config = dict(
    num_key_value_heads=3,
    vocab_size=8192,
    positions='alibi',
    attn_scale=0.151,
    parallel_block=False,
    init='normal',
    optimizer='adam_atan2',
    max_seq_len=512,
    train_tokens=376300000,
    dataset='wikipedia_en',
)
MLP neurons of a small language model. Each row is named by its layer, matrix (up: input weights) and neuron, and shows model dimensions 0-191. Each number is 500 + 50 x the weight over its row's rms, rounded and kept within 0 to 999. Numbers have three digits each.
A block is one neuron, or neurons of one layer that tend to fire together. Before each block is what it responds to, as a language model described it from the Wikipedia text at the highest values.

Description: Word-initial prefix fragments. Fires on the first fragment of a longer word split into pieces, often a Latin-style prefix like ex, dis, al, super, pre, after to, un-, hyphens, or quotes.
L16.up657:516415443541502541542508453578521551508529581480488537402408554449435540446571409557573578426560493510462461459563542608450444461504453560523466504452510560423428519445401482476543419485498530552520533455414463493514462428530538454457410521478548534438546546519555539495507504508409469477497581498565487505448540567509471453507500517433448496644360475544531466497469439479513516511423552472525532554472590497405450541558595514608435456506416537545494425516505515502560425520537547474481538458594541451542568527422479503471496533528470481521429481505480470474450454536434477547

Description: Section heading word starts. Early tokens of Wikipedia section headings and infobox labels, often mid-word, e.g. Des-c-ription, Honour-s, Career, Legacy, Preceded by; also word pieces after hyphens like co-pro-duced.
L10.up0:518418485573441535582439470518509541461488494465479563466445548446474598588455461553611487548496536472439439471508617532454430494527494576492555431482610526498487499404420487519528420581506526575504533463500429527494476483527486508536466474431524517476486514516515460458560560488429492547495471485453472498514451407522400483503486487460549468521437518558586505551515493475473432511464587420527517529389515441436450500525578613499534510492549470520554396595547514463520480393438559548570540480583558571569466494433398485527437493475591550458547538456483577422422490548504458512
L10.up18:548460469506475478495514563590439558520502485511542483454492559408536506519550527494439474487531551581509476585546536480481441534533457480447626546527540483476510507356526561569453407470448566541449462483451422551556539536387503481506450443499560490507512476444536487498631516524475512508483510503555512517537459449482470432430516499423442533601483498477540431436460535569486490519508526486575467563475433513462464549484501574532477549502588466559440533497556507481497530470458583502493582508616479541654553388443429534537411466497494624478545444430396482429545546523473518557
L10.up124:397497494518435513438463530662518515541534563506468519569502594517489520569359554608528446410510490425513419403474535439425387487495426478470464408428494518482542463418391494445513451518524545526453516420469520411598524463474476519544553551506534427487510502581434565434597590517487523547524558487516492600550562538549535480519518411477520556448458429519529505520529484561474528502492506504545485561487552470447434558499494446426499526562483455537555545475451517499511594560518463502469534505472446585499418502474515468524524460511480555519519470493509567426460439428432501542
L10.up146:572403521505522480547472474538452493503558509494512496543446518473522493488453482574534535463578477519502432448465491481550516541567464568528466407522495468471464463516475478460520506621471486491558419411435539493498460567441509398589498592468499565464446435515541524467578546483415543569404602496467429443467593546460467438536569601477373500629418498519547508447472530576443454528464470472563528491504541422490500482473461582565477525446484558480467511566560463474583522459558546593524550473565546505485516438442550547466475482476493628493469477476455505474545529449409410583
L10.up185:503503482451483527553567526502479591490536534511506561426524514500507510489533500540523550551524549518440499431411531539503536492524452415524410513516535453463388465480450521506524508587472519582516527466488592503459595501509537516636479498494498438509594521500464455485549519536543475494550515542426490489497468518412505504519532457444528530496552457593533497534503514539533530424563629463426454499540456409475470604499478490594483489474478546452464396503466373422475494546471607548494533507423576520435453454488464521530456495505548622430479475360465588474441597482447387402
L10.up188:506468505499414541577503489492468601436539555459478488444452524497506518435457438500495477480459572601408475538524481432488461515613481512520470437563583505484549459441353557490517421529512588461427493459466492471542508471531566520597517490548532477604486489516503548395526510488524527532504498493459474523457579539554442479461511539475478583557410541523530538465486634594381507488517459516420489537445446515476452458561543547512398443420541490523558547474474498446480494392519470502590529592591541553598540532498390477530465526491451550470551494488525527514531567476528386504
L10.up306:453445570512496478481511471466473406443562525501435480542472555539506505542446511527587519483437483495431531452496559440451424550538498522509475516476542422505450502599507511492513446568504497539498571457551496381468502464389454373434507523525523537595550469453588493484567510481501458501542462566523527507450508541463551496508500512469486597449582504610527491419490531523552454479540554449494548529491545445444480518592572521498422526535504480507454402453556495466525526475584570609607466420578615517497503447472446435465485561482428502446487561453529630422366454525506492566
L10.up357:498522465479523586519387510543471557464522546501474508444475496521462633543478407509499427450531590532481450490584546443383484564503447585615503433558509500533510529522477549563534579485453386564429476489542489525440558564512521505430481502403520548481436493496518450496503563580431537484490471537449449491474487539502465452567551532539506507493400510506607572531505436489447457472457582631527591521473490462482501509484496603559551585456509534445467474491550422454588487588467555477572491561451533537433509506573478501512453455393472517454512478443495542503422572448546489565
L10.up426:466441529499430528434457439480483514472508511493456543420494588488495541488458417537575531476481459517433500536538516459365466516479418581490438463479607527536534490453464501488470410532482487575421584472453468411456549534505472554531538496563501505506460512463546504478521586449483486489529427578504465561496471533533526456500596524507412489507477494532548463478439435565471457474514559553461581529452488479417438534527531532569423501526557520576340500467631438437502503519501601577554621443526606579465520437491516530484490504505498642510545560455493506443502601483437490539
L10.up427:487459479506449531408501486591488583467572574507529490494437631441534578545449498495513444547458476490527474505536514498398496535434447562537500414460527474494470454357424522546509521496563567612453503417439500521515507440547446506482585438593554541526531454490522480424506591466501442480607499553457475510522538484519502481502481541505412486520381468533509551517473570569429514464539593503467509583455481534398415524481566586450466554458467458507453431499530536481530426424510496508601587469506527561570428459411458591495479498472530485456540498481469529499467605537490437538
L10.up499:440539534530510411455514543580504443581473534474426505449361538540472517424458517510479515441470486576484596474605464462452510546459444566546511559504589509600451569473513563499532508480460521452503484423445462550468485502500543513411553482468539477513447503450518492471461541496497513434507510422542507570458490504559554476584594523444491496512470491556443555480507416469453477536528635543399509453510556535410477505501463528531559537563498590511499539490509476472541442536428519527546441495494419558428390550534534555537535529406444543435433565467357505524369511463468524585
L10.up505:493463520469475470530507480520573485468477554430404539505457528492579547430473466519498525487525457539462533439407481486459513511599370485554361471518520586549523522540471443510449473505458473501437457528440554428481578536490488528517497558603482561454556507553551427451519517558521505549522524556494460542580450472574454505524494506495406539468489466504532538454522492537507471490591537426513465502535519544359434510503541551463504528585388484558450446517622486449502453541652489580515425495559513509527487463553417494457451498527602627438464502433599545535469491481410476543
L10.up616:543501464444392526500424575571484519525450556490482502358464536430463599530556456538528521419487492524480424511602462491492446527499476559493504401492549508412510458440380519498466523452455536531393477420452466506522503503485556567551446501490532452459456425579451533497544498577416476486487527428489461520459523535506437595474524436469518590540484468508536577527443471604506524492504622552504549502467595512483463464509563576573574546469641529377477550509487511475490558511517545442514494457492534529475503526474459516428490485450448536450495406512554560551457577512501413571
L10.up635:485551415487491515484482482542477521567435501551463541397515549500392589557452458557435520494523492527518447514487496435482450500517532423449523547444533500518331403503403467537528488555486523526400572511456451434522498558412528482527537582466434428479509491566528467509528534543582485529517463411437521658475538530430446514541480439526511517479604506543549522446525468462554487499454458492470457462500516473505494548472495489573633568475445519633452497505490500459545440529578554507499531546462508608550546466542474460603476526501412607497451589483531436490519505443439483474
L10.up696:561468422522426540471507464530460532499493536500487454407480545503507427538482487550543552451551508462481527538543583551501539486410525561476485566587617469514446514482326487482565490537470493482422517493489481564575527489469553528558522540488538476543517490542443443519591572516524507408447582495490520527453430455496508522598543498478448534492562514467642504532548454480504525544442582433454430573534531541390466504511504428475578553463408519552499600425544479438558426487506526502464472568456577567561441411473479418462416481525470553503429527471526392423524521558464533525
L10.up751:480474554523561588514543485523417365503433512556375440460480477393484529533582479521493561540482561521493542451566512541425462513420538452473475559510519480532483432549432503478439398423481487535527495437470573502490484553469575515477529502556513601489573489456415487555524476437551396435586469560569482456470471422529600532606566475418477460535527442516533513414523453588524477516506524529559523488497475510510420507485505542529493518579513542608463543487536514437494556530488600486633410479502501520532463411466508491542450518636509532519441517485480492444497546460419493520

Description: Infobox and acronym word pieces. Middle pieces of words in infobox field labels, section headings, tables and acronyms, such as Chemi-cal, Z-IP code, m-R-NA, CPI(M), AT-S-F.
L16.up353:451472494527471520432616493559513509508575512567523522442428592421497529496572572554489571560560397490523559412554482476452511462495490480527528468566451531516493440508491582531511488565570454522574577444523540487482515458540487410582401511572454604446481508450534497432421513507539436499496460563381453522462443482520502522455485475487516594568484548550507452507503439414494463415471381415454477511431501518493413508569403504487518589508449538559512534482493437422520607421516562498469483442499520491629475516508524585452490486474558490598506516510452578473473562537470509448

Description: Predicate or elaboration openers. Function words right after a complete subject noun phrase or clause: verbs were/are/is, adverbs also/often/mostly/probably, including, and those.
L7.up54:552489467516438510565476457479532455586439494570387495496426461398550518593494428452549561480484490478583483517506578496430456549480534526488444513534463523464510448510456579513497541401484488511452516483523532578523519535385495525541463485488456588514504461524445571509501461481564381400635419527517493581351439527473532630576529492465473534502493471539536469445432481611522423468598502452584490511435474476528510561561527516547454506481537540493496456515536512483508434543532499514656533465475497485415466458504487544495511494560404492426506528496427482529462426445536552504
L7.up363:492499485517528499463529564503490505508557556491481435529487537527506537531357398494521392596542517524517490466445564543481482591438456476624507589406474566492506481488580606525497452505486530563515492516574512462498439446504534398480526456546541514452484458582570572492523565539538401552501438407551483479481476575534498534459464472466506471468535456509503580525548442485504407437604494474337505521460406446504528478550538489496517538532522459487532477537520405474557515529504374563565584484587480517491518561502490528573472496591596503429458462520464494475480413458497438441
L7.up428:562509545593485488480437512499578509516514508517461474468499512349534512522407438515466488551581465498510450387460470489479470456527540508480448514519477491473461428510563556475597477478558541484462495467513474501493495477455495343494474450504480586540529490528511556439566591500588514518518466556539496452377479590483478564488492555437428492447536475590528462522550495475455449508536528461550592460464471445465426570552522564480508561538566505514473485544480462503643395500598541621507489553564543488367518470463476557515419564493390498484540494509413511470470476411463544564
L7.up523:501498580462477519481403574537506535539471539485471569568455539419432536506456500451504491554406538475530344476490464452499440536558537499585490438490493437525514463484481605566537467535530514488417486519540480438562513410413428499467439419475519430482482457497526459421540484490606469489518458560580569525508519559513406540401458625402448517447480512557458479515484522509474450488570543551522565520420450494550416562471459506456538521574539496467516472500509542497498511424517382612532582421596519527418506599527429500440512509452459491526504447518507471523502509604513498561

Description: Noun-phrase opening words. First token of a noun phrase after a verb, preposition or article: quantifiers like more, most, both, numbers, or word-starts like pred(ecessor), New (York).
L16.up138:453514542584472589491531580468560477571495466497392558559502556451525476581493529480505537529466397444539473549505496534542435528523481477457531520483421485519482435490508531481502494526417501591607548451480426558516417575455512478510515589579554469551528435459485572485469595555464418390455577510479497494487506500513434552539384466493462415509489475535486548525406477450488507454386495486502500557553490487352495526479526555533450530546546577530444577582469419498578498458518496546534539540512456551489433434433516520426527585469530429415496505451493516528485437350483471496

Description: Wikipedia section-heading words. Opening words of standard headings and infobox labels after a blank line, e.g. Professional ratings, Species of plant, Senior career, History; weaker on prose like released, million.
L7.up293:416504476534450567451563596549549490489458521662506449412485507473367501488489469539579500621442545480581389475534500460507533526437480512521470536524495587501514441488486500536516502469575537445441572460540457504507539446473523500509443461494625565456518559509445574541434475513622524522560453484506567547431516510467496409520479491372530470505503468492549490572558490462537418464486557499548535457491471438472451533560582464635589518574470474479523411583508567465500545561531445527446520475570505503494441545460434450470478506544565508495521481471524558432439475472453494417
L7.up323:435558509510499552527516506585403448522474515546439446512461491564541553509473442531543429557423517481491458538504485469456382577458463530533425473445457496475522430565498441465498499509431461438521540436484458518498488457500508589434444468455530496440509430508400619556507575523482489518477524447513555596486559465449466497464529622392507556479470548560555576521510559579575531479442537526579493480550500571475438490447488504441562597511560528425646438545471516440526539551490492612541477514540592545505511557493464473512496546497556490461503495488410576538451359532455437465
L7.up387:465520494533356579572511434547410525571572529595553489416475604492441540519492435531522529586474505436500438522471508495543467512515503516499607450445575556479461483443435520573618456475557492549489512529543426497472524466530566446487456514482588440578563532509500501483493481508585443478458462500427479503449513469472431514495465488459455437485465569557462517503550551492556455444528456485511573544362496457460497568565461403508488444615491533522406524555530443476569542446499419544484540391466570498523404505494421443526481550503526518476510395426487568408452498484513524520
L7.up714:466504544481498507487424585587373467529433548620501479446510554451466510544494476565541494565418514519514441444487542442422493564515522472508458510517569567504497453456550543526514483513489484499484503444566496458476487478477522470510486464499550506533530539450451556509592508485565469627476472531491539542432399415437515496557498525335432489526474451543524516557533526512562477407550565531535503582381471476477419504450528444531557549526409483544577446507501531461531533555473462594482437469466486530527404592421499552601465584490513503409489419481505539462420549596399512519

Description: Word start after punctuation. First subword piece of a word that directly follows a hyphen, opening parenthesis or quotation mark, e.g. two-ho(ur), "over(ambitious)", (now).
L7.up97:503445490523502453539533484497514553514503521482472464506509545526471508556497422489521436533414459561527524535574516421467475551455447548504447462493583513476508495368457526575510492597460556581413462531503544452519492405507412420557463446470558450581562436540575480445499537553360482405553446427620574466503577472539499500525472631486522541570478391507489527479524483576464447432484511469472424647465527549473477538510489597503483493584619445498532536533593527502466503504536535493575476522518537569448571396485442498505502485554481511443503548475488460463419526486474500513
L7.up141:473478515523494551491483458571523480434484503516571470466449470528511483601495435562516502571416602462528384516560527436469489501507516513468480487595574429413533403393396484477471514497529561486514492459513476543562520439542435524518475428523507498591485457479475501550529569581551450481485518449475512529498628446451461554476462564451519579637533526538580600513504523555535512483453520511519402548385516525414469498499492439493532474476538483563522477508460502466548415457487537505567561552564639572541462393451433485494408559486495547529483491411472452427436531526447535509
L7.up528:481413514567484505507504496531483570520481525511497462400430554520494554542483480523483494522423478470481432575570515487513464474534537549495545441487621508402524448373427509597531432563519601563445460451508519497561488464506535483551436430526510487552518524471526461478577452496416540442532500514518516550481550512522434490475470553456544554629383400510527540450432503584447463485501549539461438599526497524485450565457607553526507510495494481569467468534621538459527524389486587476530559586573491551561535439435391472518410502553494507466480510494441397498452550520465465555
L7.up661:542484436622508478504538537534485496579535471534534493396435536442508511537554540537469471480456525513500429541531537417479473572560499488475587489516545422474480416374502558562495483561543576500430447513458450534569567443462529487560399431488590520476529515462546488499544508508410524495515487540538478518543559411558474415432529541378480571569482394465526510474423494585544523546473510514553468572555488519472458621498521631570423494478505509542542559507529524449549531455459602454506564522552425539585556400474437479473475474452571571487562434495518430461498526503509502490

Description: Wikipedia section-heading markup. Tokens that open a section heading or field label after a line break, such as == signs, History, Distribution, Bibliography, and infobox labels like Population, Party, Species.
L10.up26:533543498532442505410421488563530565578518502535496435442447486527520473539492527547480490496657484496548596454563534498444464574439352416499478539515468548513456416446436571550449575535524395569520500475508554584632601500486497470500496478508428483465481425514447492473515528514473512438558437514458421495423437489502443535540507559453501520574552510516545450464475459410476418457407549442585494489475540479521433585555514544485444505470474540495463588549462507501529429406524515551497523567457493523564360413501443545474536478508601500496489516475533525486542502450487456457
L10.up102:481442450539535534548517512536509454558543544593580459508377543476537544506457544546492566534479432454531413486500462384514533545452438589468488518510449563506451454388465543493486528516563538558506517428413497488599629450416429501478522581473483446471436477508450505456534558500587390556490480410555534566467468413515464423574491564455454586539550476497491529466521542522508488472499498542542556613478491473511395584582496449462525527476520506538466488537474468446485549456522361503534520499531588527590528475471531529605545565484439485522436423534446555482511504461538514459
L10.up132:561538442484462475496451529555472467465578580516451550502439535395359536619531477486476519468521423532566431477618559438525517465533571443490432515504531538456436499563441448541523492492539444514545604435530526421495588496490463442508440546542500463466530555391538554462503478471456473400562488532502479506479467538500577534542516575474446514569559432565537531488515496456479416491556549443550581580459496458494475545497508414559555548491469565524496535504599415459474448558525447596498535443466552480544400399446435441560527514494440567559507463473474507465449432444491457530
L10.up195:522501549394463521414413447534501472490473499477504447539503554481477469433486437508556518476429561473511503472527564451451523482444458529590486487563437484534514393465524553520545587529489450441516521488469491551478562456426484507600579454542487509589502472401444528546582460474531492464549587546517489485553378476578465495451446586442473527451564505624479530580528522505511401498572599511487450544475442489482436666488467512456570531543482543439438424563578556475491474536456413541523483540471490532567442477406444531580482490462510507506382489490482528548481582436487509462
L10.up219:486596420562433488494559478538488556485519498537452522472424504469443482632537507590532507530445509437476511451554507458530524570583498473502432438503565520458530470568518495586545517597533482527503480438522526543518531514453489484483454501521508420419451493514492534554553579550537551475479468508486434569443555447366474436608390567470447512562520427510583441471433533464451433376459517557507525554444443488466441618586478501598417471486488589467584549485556512488551397501464561471535547543519575508505508521453521437597467506455472509485463465486499457454470479429516434568
L10.up246:506464532480439519542510469502532483488473504541552485456439507489435524542576523502487527574499449528480538432496468461516539507613533535472526516501479543548450571466486450470488515507515435423441592477535429448539603523410438509464468570515513565528471446476472448483494477450578435536501487530555341448545442467491480423440481552461442556539568545521544487558615524438496382418483581472593639534509519462437445537539554506468555540466424522589423482531498521443415556507509506610501504508512579561553500515517484505517450614455432548563496518488541484385541531594439419501
L10.up257:503455520469484469448488538578472430495410571465524492510509493468493449581524472528522567493574511503477549602519588412408458621451465528478520527532561451445476476387422539464536577519494456546561565399540563447605526560511443526525540461526540537544546444477491568447516540511571502520489522542443527454536523456538525502531423507454487585505559417535449470483563481468358514430530491584482536547458454396482421521508558399511459491434518555518519557481504606470514429454505404548457421471521591445529398481534415512542516557588521518541492417472540472498508465538500548485
L10.up582:443458443460451549541480495611582525503413508459541494506427531395451491515555455501474483503490521559593473393546527432547425546533571477509508472510413478509564526446528519503502498510520426531462543466562543485524475546460455563521453489539566412477432453401437509512525553533638520518488490487439450547481469499449391454500474570489436557521523453559566498427427594414505451468494478488570477542431402485574382589570499447594560565495501560475467501523504525483509453416490503519459447436507607510576526594543459534498524492565597527478504466471559447484527506513403517452
L10.up615:488429585507466497431442498516474496562446477531448576440501461512502599571469409575489507499468612468510469520554555464507470576474516454566411446555581560417550472469387572480437476530583448574447563443539442465449581440542516505509482466533555529456564480534480445466525483475604487549538526523488587464480455512406495465585443555493421574480513490536512519469555481523494410406550422475595431575468456489437424497459581463472470511449551486530466442456473461454510427524558502538530473446518553536524479505447477457557430587580520556527517553507440563404441554499446560494
L10.up625:475429488404470569482552532493524536506454540564416493598496527409478475607500419516587430519513455492544422544574470590503497453536561498506527451540444568455426495535459529549507403464602491560483552492574573496492507549517487460556520557559541509499512489497467429458510473481558494523512479597501401526482399488511505430505401515476419462602465596509473489387382589465522405467548501418550483535476517460478478549498537457552484492478519584556460410469537576466452466522507491503544559468584544573513507517528553502461486462480551526492433595517506441477529556549380432537
L10.up648:581509483450451577500509512489555578496503541510495555532445581399462426489493517591493513411414514506508483482490531512504505499475423591496423478449425449436484480525488513502502529505523528447500514433416533522460498429577446480481521469516564506530504408478368547388552613537573450513442443516472467540537537512424461487534553453517488540530566498637550454384460522576471465537496554465537533497586490364629420547585573613478467529498520553580452510440484450475493437447521530544470525482504487509532533493413537515580524472522429561437503540546529533474457486423444503497
L10.up649:423415470491428544501534553588481470575535540478508507493395593429445581514569505496481514511579572468589468510481478430523455501470433448555523497565478507461530417510480554498517577416479487618476504493505553618549586456516422474475451539644565504482461520469445492413464557540492476544498455484519417594451546548565411509441474514466556581485556463502535483482491572445504478475500479407476612586568430448453414576533497504501384524524448516538520496450529452458437506561455560508461547517460491565481484550591480524522458478522525517450560427413522475478556547496534499471
L10.up700:510504593540492540466482498513472523555452497535508467522527476451541568528526465562431522389557577516505472415595514457541433671474441527521479507459440501359486440536498508584463500458538424471475485458474613508545553498430524404459484558553523486465518493444479546498498502523502449421460528487483461489515448519504478506476384576385383559509480472518554489453505519505483431461483448474548498500405385500573373581506483568594490544470502613520512543567502512502496460432476497551503459435591448513522558532477454458459519481517540609536565497520530543443512532458446427440
L10.up703:515536470478453465464519510561442487531494448506541458506441547432445513429534444486551553480469450511590464555524436468495505526478448536556524503566611561488466552545477505476451481596561425520562502487531459522561539388463466447527507476527448600538465497490477502499512540469559512575510473479455484508483455441426411489483511549480364533470570570529564518429529531438552494398476463543545590610494547458434434552504413495628466539440494524532490459482516491447465415412492460604504505480525590518486583469492421605529485532495513578452577528455423546461585453563429391526
L10.up704:489454433419449545554495535515508480496405529428501491478355568464454530535522541514547493451505564603561400481514501501583477490543560469499559533477478488552501602489470553451505493433496490514519620459527493576491458489515561424480505432534591530443510525424432485543496470481463441545449496520511384448473444544461423504507502489471469555551491588530553461527412553542573513488622496474499531612429574491523429582422448479445552566459518620509433452500448518446501526446504530565513524479491505569486433593420482566418492475531516603491547546507441467434506506495487399467
L10.up736:487534448493536533420396527516494600517499529528574483461454529467400526496481451486546463417640560453480530491492542452468556410553507470541512487483449480562455401473489549468477490483474554513515507448497470484494454496461425542507554585638550465542449384481397565457574592492551538498492423469428427485555516565619417528432468492574464541536546524566544483425413558506511482460497485515612574583535510478521479480510576473460589563496455571426457436475501427470504483569484535533517460543423474556584534511484496583480515477535524559502449477466506513490478437457445539413

Description: Quantifier at sentence start. Quantifier or determiner words opening a noun phrase, mostly right after a full stop, such as Some, several, One (of), Many, Other, a number of.
L10.up21:549498540506451520447462507466432503500547535464535536583526556477564589503412527592523476473508552536500477522468656416458425599506528547616514468564519351421462466458486520507473446488528538566485471450411567478513470480518404519418532423501547451574478404380443469417474618548492496467475509507526523499516510522539501442476495448466480589536440465491483547466446522546496450553521526571518594460437459527478449535444508581457497580452496551479445521470533496485580400513514504493494494482615476513598423543410537546611543501493529493539539452508528543457496523508450502448
L10.up45:411492513445482470485499489514487457545472543456447465525446512456430550534519425498580539490445465507487540496487582480465491616535481469488524480571440510458519421540513549443579511473564416594445542444589576522533456509518455454493509479474570505567533377510527559544559575499477503494529414586508418469446487607525431497483493504404445529437472447588465533444585503479489482509497431438515491480468574445576456570550414530456491510551532523554494462536586489486549417492572502591530450494509559494597370425362518439492502470466583516454510421561593461529454478520481463498
L10.up183:460528483541522449526547506543494377540461580509469398487443496432453565447459402556420486455552462476545502451467520522459528608463538430512424471476440569484515444444539482472510524551364388480614506429436517474539477487509551494468477519442539484509488426533567543421508510589478486456581524407541543480524563528597497429511565549545552577521509500566476487427551508504534412521533505477447575517523516444454492515597568483608383475535533564463519493538552480485552518463462531538458512588504476485525432508491471582504547506542534496403407404469602502509522506494547564468
L10.up224:509469573588374476516396444495481519520494608510524509505467494458461550459601515556531479437532605527567538461529517464539495564511367492487404452490541409443499445511447527502539522464425516460457511488469535589529508607424486471434553527508498457479492381574446455421525531560429453482585465537475416508392545507525469532502471500399489516484545466531547543508521474503504521491559549540558586567496522457497445538512624483540516460462515569505417479582542432518515451499551490488511560548493451479597452485418546468524532447487481497461517443468402423449470386404509497481
L10.up239:429497616541509492558555498457492558453459553524475438496475556414565408524464442556483552469454589492544523588483568446464369526458450544480515417528535489428541486462491433556539468480538485540479467459345512508538579546447489533473484551489601526514533456460373534425573538635517460473528563551435451526494465435583562536516441462498423535483490402570473559512448402498455482525480486528486570511499557486564402574535534518553405548543453579540469511531587528485491554516498438546544469547547475485545492518426506551489520452480528442506488526419521473484522458543419518478
L10.up255:512483567521535547486462547586613489633514433536531497460538539400498408444451489535500452492471462571450494443554457607492433479478516512473526502466383539455523418510474492503555496582541525451529549455473451476529561478475522459480423483536518547632624455471498527519516594505499477402519471565559491453441390594481554458502459490460481520524413489520442472521540494514509527476437484534538600481506467462483501569535592527552450506483532531480596475512463449477657525519584555538553514443474497543425471361465455483464509507487376475457509552495566527463517488455444516532
L10.up280:477581490510429539478441507465530388486408565562483537534513496433471484507479461485554499488400508501504538473487504506402411501561456539517544536482514364505494436577449555432585403447449537509561506481532495457508531420532507493601413521482455533595572464494525561448488485477465429425489553539422506516486520572517492459493568512519466598430548545578487484504519480517465380451507538478444524486513511431485433580525557511555440549605521538571399509599558472492468512445609541656552516459446509563432480452508486517517525498520454402501446543454524488483536464506436572525
L10.up370:437461565475490433537468614641529496478529509541479540561525524412452498504530374521526539479465501545566490424407562472499474575489444507528524498584416517424544468471415537505484515557510469442490453446496625456525537507509486509518462503454534416493514491472435506486582541500487489522534488554466479543362505537490481505403547491483484577415519427553496517519500442483481541481591584538528485445432501527478429509562465637515478497493511541546504424509504401448555573450581481603458567546430487478530581511532508541498564466479497557460400508506536578414462404410495446507
L10.up417:516497480543409592519521523471551378531448535488501494570497584403446506426491473547489562459492529501406493394532535520505460468550504560473489437578480447432466573505515602553472524480503539467538501436470427549477495481498556439468504469520546520640495383480528541535556621537575437373476524516584522497466521536565525543477464432531448471430552539567485507503528523358546452464534482437496571521453459503410431572494578499455486533536561482484511570496498472490510593473535542584485533528523505531481485398472540480533520579439445481429446442548544523453475464488398524429
L10.up435:493457635515550490561497467547562476426482543459506469561423556457488555388506471536506559447479523493508502532425565456427440539499492541517474519495472397470542499435500456512496460506463472523414495479444489406521522537537433461438548501563564499449526450500497457420577606618637446500556518506526429554491512453611495486441442553421489571548518513482541566532529396490406474512532521533576572570484606490463464592479463461469429442492516490555476514530622397490519494564485515554555445468466472487569458481547588494577505451512439481440478564522507552430561478495540512508
L10.up536:484470560533431598473489463558532452579413545527452566450490549465416515553567448494560463491584476449520525498534574474486471523561562473513460522502511422511489499494479593477564468501454526570563519508470501585460536544476508517529462504452502514576585433446545515508477592472553489536539427542439502592428549587412480598624549461569478467503484471603538507395444448499490503465496440474545481469516437537449500484510567471498490589428549541475430556511631444448457541354545522507568551551478581503376531504475381545481494418447500493460494427492524525502481517504470460505
L10.up566:468537509537490493418479556600507477519485470598446577546471512467478570518473536506484474532531621418552531474538493490434426529469488532584600471517562485452426367466412586534532461547458485430534518501554491521449479411473421473528474431460540561564509530450547523535514596462567348480425528489516485513413436548499585582515576450432455470397528508558521537430476501463527544476448474462379515503468497501440488550507538485473523540461551572511560447505542447509539461559583543607508514508511478475380498449478527488477501500443504483495501553545402424516436437513435459532
L10.up603:495500515549540425449418530537533486506492484546524492514451521481438531427433432475487467471510512583457569402577576569417513503477462589527550451474473461557527410522507520471566517576495581502495460475441526462486415460479528474477400501532475531626488469487430543401479561524537491439426526451534449532383536621572548416496510437471549454449431602574431557523482499465520443539447547477503522611469571484451507513516415570604473556544535578498540527550556503473526550522479501498548471438481511497401536521430558508466543474535499452558442424521597457463437572481516568464
L10.up624:415492522435491522451450560562523557438484605536492551565444562467445486508532510522562479503508568498587444502397548419473503530487382545522488399540501392530509526419402465493523440498463544575582433456509479406530557491510534558516504491518539460485605477519426549411558502497574505469562409417529453507486523617520526496520562441494484502396520542564507460544511540516441482455582571530497458512516445458451460484599587481577417483544476537457507526475486424505450490392539532594466572553540509496548541514485483588479452419565453475459479483513557565516432498505475551441
L10.up650:466470559562530555524562559498589449468465541578463386544456541500503481483424413570470552517456523472543451478530460506472427545507571503525590391531428472544462415500471566483631544539446442463548504494509562443506504553464517486501384504478606505616563424388501469428575566557532424430417529455499488524469542551556532510473524485483537526466507482492459556512497425467531428521460570497518557521503514469439444487553528493474440543509479531533484506621503461491453613477531469519457481561479444486596491498425603523436543424505514433481414458587442501524545475444434533501
L10.up678:508495582577510523519481562613554474500532533422495407458504499522507522523429450571590473549472577502523485481555531531501487543502484462535570479559440532462489414497469529489537452580442527418438505450439525492434405419477414526526428525555546566535485441494492470518619500498475499535537498491438450443567525526409413463522517486456414482421448551612520548570561506395565408485562459471578506540484574552421490545551488529413418484481564554539530398534486523502453530452535566584499534422530493501481456482432487509449509480568373429505447525475502520526479437499537483608